Weights of a small GPT-style language model, trained from scratch on English Wikipedia.
Architecture: RMSNorm before each block, rotary positions, no biases in attention or MLP, normalized queries and keys.
Training: a variant of Adam for these matrices, 161M tokens, 9821 steps.
MLP neurons of a small language model. Each row is named by its layer, matrix (down: output weights) and neuron, and shows model dimensions 48-143. Each number is 128 + 32 x the weight over its row's rms, rounded and kept within 0 to 255. Numbers have three digits each. A neuron's up and down rows have the sign that makes its largest values positive.
A block is one neuron, or neurons of one layer that tend to fire together. After each block is what it responds to, as a language model described it from the Wikipedia text at the highest values.

L9.down43:147141112173114132087127166142166094089121083111110106164074167115070109057152120173122192146139094086147095093084161126134165126147162159123157067150097130156103167104099094141147093077111145133142081108092169130132145096123139144099139117139132124082143125180088160114121086093102145129
L9.down121:070091119127131114123181120112130113105101147135122143117113169089124107109135111170105136106076080099121084143149149151108141093144178081202127132109098135113137104175094165108061157086159167136167141158102179180111120144110166131104099104108131189103125093122140128122131127158068116163
L9.down197:142105140128145133154086163133169060151154090105147138068143122087127129108136173076094099197135094095140083160180177138119119090114106170122152051077103063109118138115140149119151096061150091118166104114146166073066124117194106149070093197101145160086106149147105120129102160110109187142
L9.down284:103131091104087115172149080115136090121018080134086124165100175150171140080098122164126174152104144163101142147091152184119117136134168110099075146126135128176171134130107098106111069122080119085154111203067126167154120076106117118104089154118162188137088132076124136142106099166127106155
L9.down375:132013101110026164102167152107121146189105120149167106168160144108156101113046177154153132174086088109121123181120151097101196128150156096138178098095076157110114112164137144150099078167183140138080193103141099113156144071155188130103159092114137050094096127169123153142164114179130116165
L9.down379:149136164176141094148139097113160140152159156123127103146110135112161113158127154121179125157126163097106107153194099124102115134153131161133165103171123142173149110084097080120181099142041102150106119167093114053139166096102133121136138142115101151133082090121045143180211071128056072126
L9.down396:118007056143084099154143130066127086163077160171126132149091166109125099094114108138133116059141166134117148091107154154164165202143178053120138139119144100120113098130128124100119117130120106117081161167086132121189064141097132099148114115136138121112057134162132118106129156131128101179
L9.down475:086160111156169115149128106203143065104095126105091113189159119127136139181115142134100116163197136147154162088156119145138142172144109142090110085064088048192138126169099090142136100156105076117101111133125127098152132052155147113123103141100087070209144126142096128105127155210156165104
Responds to: Fires on and, commas, or and hyphens right after a proper name in a list or pair, like Eddy Arnold and, Harmony and, Charles III, Duke.

L8.down685:204099143091137097200116107143090078091138115097159112106160121165168120154118137077063140111092100114147150162093135157171141086140139130065137172124121149116104134052118071034162087141144154109160142186158140122176103159171117144060156171125079189119139125109175095114105159180107132067
Responds to: Token right after a finished name, title or publisher: commas in lists and citations (Brigitte Nielsen, / Press,), plus "was"/"is" after a subject or a number ("University of Algiers 2").

L9.down35:166143067124101094141122143195138105088123144098173121174133130145116137173159109113121195103101098107149139127167080091178151099121157111141152094121131125140146086123161220128108069153090156140137152119075101134104110093168146091058104153136134104128112113073104072115114088168111145197
L9.down205:161109152114130135106163162154147135142074138087210172124135195162124069150131141109145145119115145192125121176133196162152096155153178108123121155173143173109148128108139152173168108131088117069151120147060145076070137187102078154132151152094154087165130134129162159118117117143155117112
L9.down254:102147099143143181116114145134171166115038178125089106176139137134082193148139141147137147179167104097089113114147202076128113127136104124148123112092145110208148187132162095099180143137174120111102133127154158102099172144158172137162112095116143121150176110133087133135112090111154136135
L9.down346:087130108114131090101137142114129094143077136086137095149121046094176154115150143081120114167118129060135124127158162129142064127099129132167141126157146099194152089145094105150145105130160101118108152204114074181085151125132093069169088079105134193151114119105166086117162117128097153118
L9.down351:136153125155169147140188069142110145126160070127090124116102123145163131131067112128162106115129074149154071127128136167182141141134086095090159094154128168125204180085128121090142127134080124079137169160138116112162030137052112123149104173101163125120131121106158126133119163113159074143
L9.down428:087106097109136119167116082073116151163132128158155089127171139111145128068076110130115125096142100131155085156068119106139141112127122123156099144075103182136125186146148180149134145160156119121078130132125115120179137156120121106125141137110067155099118063176123156183162094133079178131
L9.down663:169121130122217127158079156136072098125181144132178205110105090125123121103181166175152101130125141118092122113102077093109191140099142149117098143150145113087162128109109146045122133094115116103138125102174148095073151151161136154116157105117134095123126116161150155112105076121196160112
L9.down683:168102176176089129143080148174137170085166111065118168083142130085047101122128074096087127118117131121134166142128164197070119130090111144143112121192144133077109106137146094112110140141190115062132137149108143109141103158125135121106109130187146110112115124112139152078150106124111180138
Responds to: Number words and numerals right after "a" that begin a compound modifier like "a six-line", "a 30-save", "a four-hour"; also some "of" and digit pieces.

L9.down255:127060111040081204120072098154122074120112094145089150131115138128142086113126131119115092073144107089088121155104182094120086089101132161138097139078128116086110133173161179115115115110079169090125094103112172058131158155166096150158164139069111143109103149158133150143069119055142120195
L9.down340:132157086093182085117119135085126157138183148064133157092129091067132146128108124127175131119156094125130102109129087071181121078103135131161119077164098166152118160129117136118177171047098100126109104139134139130210167089086115144138131112088148125088112117169143128154107108116133093181
L9.down364:127139181106140133127091099128084118072136174100122113127109140245074089084107101132112092098140102148067141128137132102121180161174086132145113094104132180092209161102118144133188221109110158149124086094139136126163153100123111117163127176138119162136136130145138114165113118107086170110
L9.down391:144132084133041113114129103132071149116160119157197114112128122100122171133052084127085119093098093173097217115111092114087156120147106148124099161087174188153153156155160101106112205131070092073138109054121112087206139100097087170109127116116113109155083121140128098136121177090174134133
L9.down524:103156160088159135118135120173130085159140131097125133124176186153124129172149142105144157093160132083139102165161118074123134198145129107121120168155118113109158123097121096169064113191111194136094164145137133175176144210138135071063147131070101131113110082153086120123158141069114161129
L9.down586:113146155102121202128138082082119118154170100132138170067121110085056122093116148165128118180108165103161094115126068101133138143181191117160143098130087104136130134184136126146115151119150133066112150082158120117177141159142145161087109115080134078159087098126085069126099137126142074171
L9.down684:097148130093120129146126139086098142175123167119139118188126100062167127164080150149115101123146111168095091110151123219156175183092147105119156150123148097115125089129160131121154124159125127151127139090125063136156110151106120157187159091155074115074122151103118151102069107121151124117
L9.down689:140121110131095084175103106096187137126122165167112128175161129182161140155157144163161103127118173119128078133143154187127141181130136175158130169136145162121121100130122037130080134083143138090106154096096128107084169149124151123198132130091095181161081142132146061137136195151095129139
Responds to: Mid-word pieces, mainly "al" after "an" (anal, analysis, analytics), also Postal, Total, already, al-Qaeda, plus other word interiors.

L8.down593:145085122106073181114096170158111155129193115088172203115140128096123097135175163119128082049134130106100114132093157132083047162111101085155072162149143137115171121101126140060127114131116122137119137078081082098163094165089123101122086136097183163183147194102144132138096151116136123126
Responds to: Line-initial "-" bullets in infobox-style lists (after Density lines), plus mid-word fragments such as co in coast/collegiate and er in northern.

L8.down699:134162189154100162175101146116154131113027104142132102127179167156074094182197172131070140146160072099128131209105079150117160107168144129088167153116130142109115105134165094136130116137105170132153116143165121089147167101097144104154114147099134137195107136100179150134123133133082225139
Responds to: Subject pronouns and connectives right before a verb, mostly "it" for a place, building or object, plus "and", "which", "also" (it was, also takes).

L8.down728:141068180146136129132103135140156134097153175073166140125106141112097069104203100102186109162143110093109100108139133229121145133174118110172097142128082102148086114111151146119095113133098133102159073095155116129127083150108113050097053163127143065175143132141171157127198133135085129112
Responds to: Closing == marks of Wikipedia section headings such as "== History ==" and their line breaks, plus sentence-final periods before a new sentence or paragraph.

L4.down28:126153121119117144108133110134144128167083169092090062113180057155100127138085137051150114117181124165148112144135048128141114121121110132116119124115154096151119098095119096127112128108116194142150110116159157198168181113120092134138128141166123127108119088130084135140142114142088159160
L4.down37:069120132093121083160127110161159077123113167151113145155100043113133174133083109110118152138121127099106106131021144118132150111115192099143102146097152133132158115168095176107138147146163149140128125089106117167117132124133121131075157167162111146121074123130091143157122077118116066098
L4.down45:176154113144142124145138162141082144129185129192109141125103117149128123166079135121127178151134114137185190142138040091125084125088059105106247105152105143171162120150163113073156136182108105094180110101117142145119142126134148050096081156144068097108130155101125056204089113142148125164
L4.down119:133117092114101107135106144172090128106103145108126071137147116211116143115140186124175108165138139186133101182057183063170119111127059173150102119086179111158148150086136081139139122143079132149192094210114062147155169156132156130133102180112098107077140112107099123107092147067096153158
L4.down404:105124114088146119142108053117106140139150146129146144116147064142092164137076128115151169196097144114177141148164051129114121128145194162152109122127150137137153148147116149107182144211101122182148182087113139169126102172107131097186110129149085123118114161082098091191129182139155103216
L4.down578:127187093127107144061123110121141120087189129151133100109140089140097130106136164196082183103121073149119165131159085118126094092131065158135167141158144137114138148106089118189135138173086121090089074142146080154142153105178108127147169121129099146128193134166047132121095099118153144195
L4.down630:096086129110128168158142106072175191189137121119140116122127106140096184115158147126168155144136135132118127206126131211064117125129129142133114133115110053193123123058156092117143098116109186114161154136122134148167150145121110125157165165141122151105128095103102095144120143141111162223
L4.down696:103125075151157130104109125126097102144079158124127109090181060122110145187060133145129077114122114141096119156090089118130094110107113168064177131069129101084095147128136081137160127135173076099108099114123152102191086114112184122084124187143144098053155074049118132125117067140126148097
Responds to: Second word piece, mostly "al", right after an opening capital or letter in proper names and words, e.g. C-al-cutta, S-al-t Lake, S-al-vador.

L8.down451:118139183173136148105113177117119085074077103141097182170137131093126142171109192141096122099139079108098112134136090168118144132101122126094158092110060161146152145142139082110058161095148115112166137196142141128116134106130151184096122151087151184192144194152131116090120090108107097110
Responds to: Middle pieces of words split into fragments, above all "va" in available, as in se-ven-th, Flan-na-gan, Vien-na, also the word "by" and day numbers in dates.

L4.down16:138170078116047192100120099088126115100148099109057123138136178138118099112122110122073159147181145116111165099162178181113037158159104042173152150086124127135090115100128101141088099097135094109093141113176156122133128150155148128186145173118107112131111114115070142091131107139141159163
L4.down187:155081123093120144122146135151125154133095106120089126104154132150095151215092099116159163071108153147066089072114159122114096178145161131164114128113113134116105180133101097106088135138069120068086109130154127128153075126147108134062098125126077138146118122191094184151104160148121096061
L4.down229:123140116093112157077108185175126169123067122096135144163173125083173152126126158122151141146143118165121144164092161079094079141128120053103103067116156092104088155118063078123111121097082214105075129129148153102113113152134178097166132202146119152136132133182078145106169121095126184116
L4.down261:103125141128134123095093136068211090116116122168114124127098195137052120097135147087167129126085160170074140105166153141146118120134121123087174097067118148124138087135168122165142116147165130162109131098138104121104093105154178123088160122107178100098166122141056116166165158090124110030
L4.down373:133109070077118138117099152127142097160153133175120131169135106108088119163112146104093162146129173212126131145099072105115094079104113172152169072086108085142116150117121125116107155160135141080161152168154119109156101102107143136126122129216131123113118085077078137060202140108134223096
L4.down596:109131146199067128170106085166165129096143114087105134122123146173100153129116176098155107160127135159156152133118153120102058121124064166144103102099122138105167160080146144073086153147060051094128142147195149127140130134135146121130123154172133157188131026093161161142156137101145127086
L4.down613:158099134098217082098107151123054092107096103160094161171115122105180100083088161138121079100102056102159139114160064113200163118117153155108102141154125105178152127121102135112118098119130173194115124136114087099168112139117188133132098124118119112078101119148179163122119088125089093128
L4.down665:115145090165075112150108206128107088065109173110134121064156077179137096118161109155102154103083131146162126126141180116070146139153106150103133102132093200139127131126156095121109152123126176141118142172126139140150189117150136153141118092153157106153097138185096139138125127120122159185
Responds to: Short fragment tokens inside words split into pieces, most often "s" after a first piece, as in Bu-s-iness, O-s-borne, me-s-sage.

L9.down161:069150123089069154129143176176141115168091148106173062164133103149136094134115103134088133144130124075139113124115218063135083132172132151139112079100096130146218113120147113089112103131170124095075162097155134134107086100095132169135142193155119144142065154076142130159146121108145054163
L9.down345:206104106183131162154128183164187093158132141101106101145141097149103169111164155122085082086139092152114174094168139127155071107139093131145136098087182130111161142127162101113183144099179133087133118158113042173136149130177184130102100149090128143159185154112121158156190142217163174109
L9.down393:145195143148144110189131149143080136171125126145142106152137079150183097215106153151107106085168090106114153060168114204102124190157134125057118147142138152102127158142096147124142167151070118090150126145182077089147134088118168135180117165112115159176115139123087110086117128129162129088
L9.down457:099169189102097133136125145089132176112076146107144118115109103124144138138164184123105106170070185130087142141128191113130086105135111141185183160112112175134128106161149160154121131146192127131173137141182118162083137071112070124079112155114175089136114171150141074150131128116087145147
L9.down520:178110100151142109150157156164176117167182099132082112138131167115137175107140111108121136142102125078127144139068194099133116148139117116124158140107099078076077121100178098177140126138111109144109161053127143164143134091133162059130121081102107116167143131164179117171135148106187104113
L9.down548:191152127095083106164159183112154147143126155059132112120091081131131130100150138082128145137184142132192111081163141142129128156118140141110124150109094178146164129149078120113109132141070138091178107173181160113083159066087115121116106152151130141129142145122115125151134111145097128093
L9.down626:093112158120156103184102106078160148180108127121081060123110098086118090111093164093129125089139165116181110145176185118138094106107109082147174163114126144135099147102136162069064100135111171151129131163137123165140111101093095146123077154136118107104177110119075090160174140157189057104
L9.down678:085195127110126104107150178132157152109000149074138130148137110167117089038125147066102108137139107101156128138148158029106160121144124121146134168139158131134121134154084102099078153131161123160138178127134128170124121111146106103135123140120187114180098191077118109106146129175137130123
Responds to: Relative and personal pronouns opening a new clause, mostly after a comma, like who, that, which, it, he before was or is.

L9.down176:134118126129149084151144080162140117196151123128170128117031164052136098170063113135100127078152181123125103107154137068147097134123132086163121083136104171133098120141120140173118107128157078162150143133139125121105153109118072131153099137132128111061128147140183117117102161143214109135
L9.down325:127108170165137120093154160139107143151200148190194145122179116143050148150150113156129096115103136138124150132140122024125116152152129165144114177055166117101161089077121161095204139129160105167122127123156152166080162113169155107142180130130099126111106184137085154115101106142127115136
L9.down421:040141075125150098123173142159203164080191139161177135150109119142122081145123139121089143103132123142154102105142149196136172156113104108136171077141072113116133143115112144056068209138134139083197129108108089157198079152128158049104103129127147151171144147114129089095106122136138091189
L9.down476:111121113127151110087170086150113078136165143143117164130116096107144103122080097147097138123086139137112159140162121097141166096122088153137088091145152093166148141044166095090092113111147135129185075166141113178103077086126138102073170142159087138147078088109138092118144082104110106182
L9.down529:100140127152081161177127090132128158112158131108177088198192141099052123127130186120154087101091149101129085185125198073126153097156096092095183112053123123165196059096118140085157168146116105123149126120110161162073130119117168106159106118167142151174096147071155095108127156125137168110
L9.down534:115077128100092150159114096112094145110068120115141071113122174110137182166084149118103063107126164089073114086113089158091137134190050084138138184130097142146180144094141107035106177185151133145170182164089132149136126103103098142158096108132063115126104132148145147163146129124171157167
L9.down658:098164182107104091149108189165190104144166149117137167144063096191110037187104144116071121140116153150134147145128126110151163113074115173096176077077103152155127136108116196067088131137113120064195100113143147208095111091102116100142138137123054100137176136101113092174125092154120138187
L9.down763:109131075134183104140191099140097180175172177093169132086168148057146096142113171126142168125120164136141110077148134156072141115077117114078131053103074042140121156158145109134130141100136131142107094138173120153083154122125128112166116138153135106055137165080096085113127077109107105147
Responds to: The first piece of an ordinary word split into subword tokens, often one letter after a space, as in s(atisfied), o(blong), r(andom), fer(ment).

L9.down213:141095152095081122094106172115172157133082138122159120126199164125075095145141115091148069166110110115139076116029135154152114147153167106159112152143116109143113153176133118093115137146125106068101159114144101162177125112111059098185132099094113152092121089129104180139142037180087121088
L9.down228:096163126127134202120137107077185118111103163149090118133156128156111171145103150162145110183067096118088130177131063093099145143173118180164110115168143126099172133145117087157120157150095129173114131142185089093136147159159172145115152068047086143110137105153101148149113187126119144071
L9.down236:099140122120097175135128169082157117108074160148122144164071129178129188142135105108143106164028131130057124139113152179119115138124133107167148153179175126179168098118131110159189121164043087129088151106046184159111183107140116155118155062103078099148128097133145143136127106100168111147
L9.down262:061115123108082174183099123130125155145104093102142124156173181131110071119165078151176108169137129103089095104109183128090052170172128086195107148159086122143145121150128102153096102163158100151104113127131127119157127089078129135148144129080143125110163078107099170121146113161140117157
L9.down281:162132064085121123150151097117139097103123123137120132166183126136098133162065096124145123106106154065128105118130074070204142107157157164186149108118105177124168075126085105146110114132187157114111108121058139126112099146103159101129161101089121155078125147118157106072109201111118166152
L9.down339:110103117090127121142156144088087065173169092180153179115096122103120141098153126162162127140137150072155040148062189122133103158160120165129084173120072157096153139098120157122127114087107110167121134093105115138188132131120147109158095128120170125134080097140146118146157125099141119147
L9.down481:103078166110174154135172152125172164102104075126108158178124177143147144140169103085134099162137111140136125169116219125132198152099097177129083113135123140100193116100073087128127148105110147168147181081123144105119142182099076137140149127132129163150163114055118210162154135141133171084
L9.down754:077054146096069182098108130099137126073120111141140152110141188155134124097167088148124121109138154139115123134123182163110124193128110131145120160096115134109108068191109087118148158189102168160056149191074122134179103146125053131138166098102118126122101138112078112154137148160096096132
Responds to: Word-final suffixes completing a split verb, chiefly the -s of argues, suggests or realises before a "that" clause, plus "that" after noted or note, and -ed, -ive, -ent endings, as in hunted, respectively, subsequently.

L4.down5:133134141110145130092097115197102122111168134176144183090087089117193148153164180159134105208132197170117144097123184119192140134124070079132163115107141128123045105097114054109102144130154116182055113189135168125116144112100060126125083168129081094124121112149077148139149114146137148128
L4.down14:062168150171171121115171129112091095183102176090108147097084152146034103137086147116192148101175141096153133143101111149128132066142117102165069137092184092141110097123099112075163085071151152090122133173154103142157134176092131090112074136148142109134144077101129165100092156065143161160
L4.down53:113128101105104149169149110148104170086077150185118128147185135077144152115144087172137117147163134132070105107173154177155043126094192131091102125131154126182168122146150122198118131110100100134113105074203140134140134132141177156118145115128167152107135180185114164167156147065141154103
L4.down136:183119140123107141088141158124192145144094138100147143172092093127120145122155104074193096155131121094080113122111246198064124125111155135109085196175098150129177102148139125079144135080096147112149111095137152155112130171071104200122185128106169169100167153106125149160125081127161152090
L4.down462:124127122067186101123060096157140134213092153169118073126133073174129137112096172157120107179124072139121114102128128126098127129142071165177176109101145155067205157116069097095105135168143138127145179093200132137118111115145137157085158098129100122090165167114128161102168144174194104114
L4.down481:124148099132101109124192118150112098158127187092131173114141121138168101181157056113204102112113126211154142167091152088125150151080129084134117173161150113148130071083142140089125154133125152121129185158047123067163167096106133161113122066137137136128154125105111073165109085184138086139
L4.down551:195045152108124140099109136084099192095090123146143111063134125114099104154133115122099124126129167120104159164119217177027158137157099126168056135150148145107166072160148130095107121071115213096110171108136130109114138112105113112141193073093148123140145154144136151095117104104197166120
L4.down628:121086127133129107153109190138103187163121139197190124140105103130121161104166208146095112168112132113154137094077132103139088127169110147118066176157181115161144068141122065065161168161140145158135167157156106108105121113131129180169158042173160108136117108112131048095109101091160081200
Responds to: Suffix tokens that complete a word split into pieces, mostly inflectional endings such as -ed, -ly and -les (articles, puzzles, strongly, discussed).

L8.down320:170162153135090167065187149159090147134077164137162161166106132078151105139152085109159077188172168137177102130125115137110133113206114155113133166102074116116112104139111091083151175133173126082107140126188175145095145086112096127142053130129120124103170180102151098163125123123113170172
Responds to: Second piece of a word split after its first syllable, most strongly il in Ra-il-road or ra-il-way; also ri-ver, ro-ute, Fo-od, cra-ter.

L9.down8:147017163084155163141146059120147158132141097124186175121113134137115118162140156090108135165120091145118155138120128127120178156125174109121122147085132116150129103141148141124155116110128136177121185124114154107156133142102087098189165109167128140133128130116160156155172049070178097091
L9.down89:159152141120102106099149124103117147105095178136147093092110131123167153115135154070159150101155098192118101145166146072134134112158120132123101121159103168147131087135169145121118151145068171187191102198121118135184081164126153169097118073148098162087136113110121162072131165158177134102
L9.down171:072139154121105074096182088108070104120153099125094151144137142111167142135095116140082098105144180062203095115160091120115114164123111112150138139135110085163154104118128116148159121148122149147135097187114162126141177113127165130100109113081094166115084131175129146038085143120155132128
L9.down373:092103064092136129172116155106123126166134168089137130137152168123144142182167172110127053075115130058163088089130100081086135173143125115150136157101104168130066080175100108129086073166167104137097119215147143110125137194139165126101136105126114147106109109110138195098112135119143105086
L9.down374:169096104084091089132085170123169155117123163078145105170099142140115129121124118155177102144087116179143173110140166177111158108153111092045138158173121141077129175114143178124094085107160183109092103129143110120127159197129105083111125109108107111047148104107133141137100123145129119064
L9.down414:108131101079121098146169109133128110144175097075105128189132130138137196077105127130141152115096132147076086134113128183041070147111138137048114123102125131134100173150114154169134160086171107079148126133113124146111164101130150131109133149115114195148076118180133119116110068202112137131
L9.down425:099080084124105084146087102156211136118110178090072128104128107191162169132120116130143143128154055142187183132099133180161109149118150166151145180121107125114156053092084077111124113136094095074099097149142144148120190118092162150140087079094126142095120160113113109093127101089088175158
L9.down646:100174089166132108144103114082117181142093118089200125115107196139073071086127140119129208154232120129129111134160112103132093120143107118090109132166112078148115122125190152156180057167151172155098143137149142114153116141121154149159097140131108167109132153167055182126120090139119110101
Responds to: The middle piece of a split word, strongest on ter in literature, literary and literally, also t in ratified and z in grazing.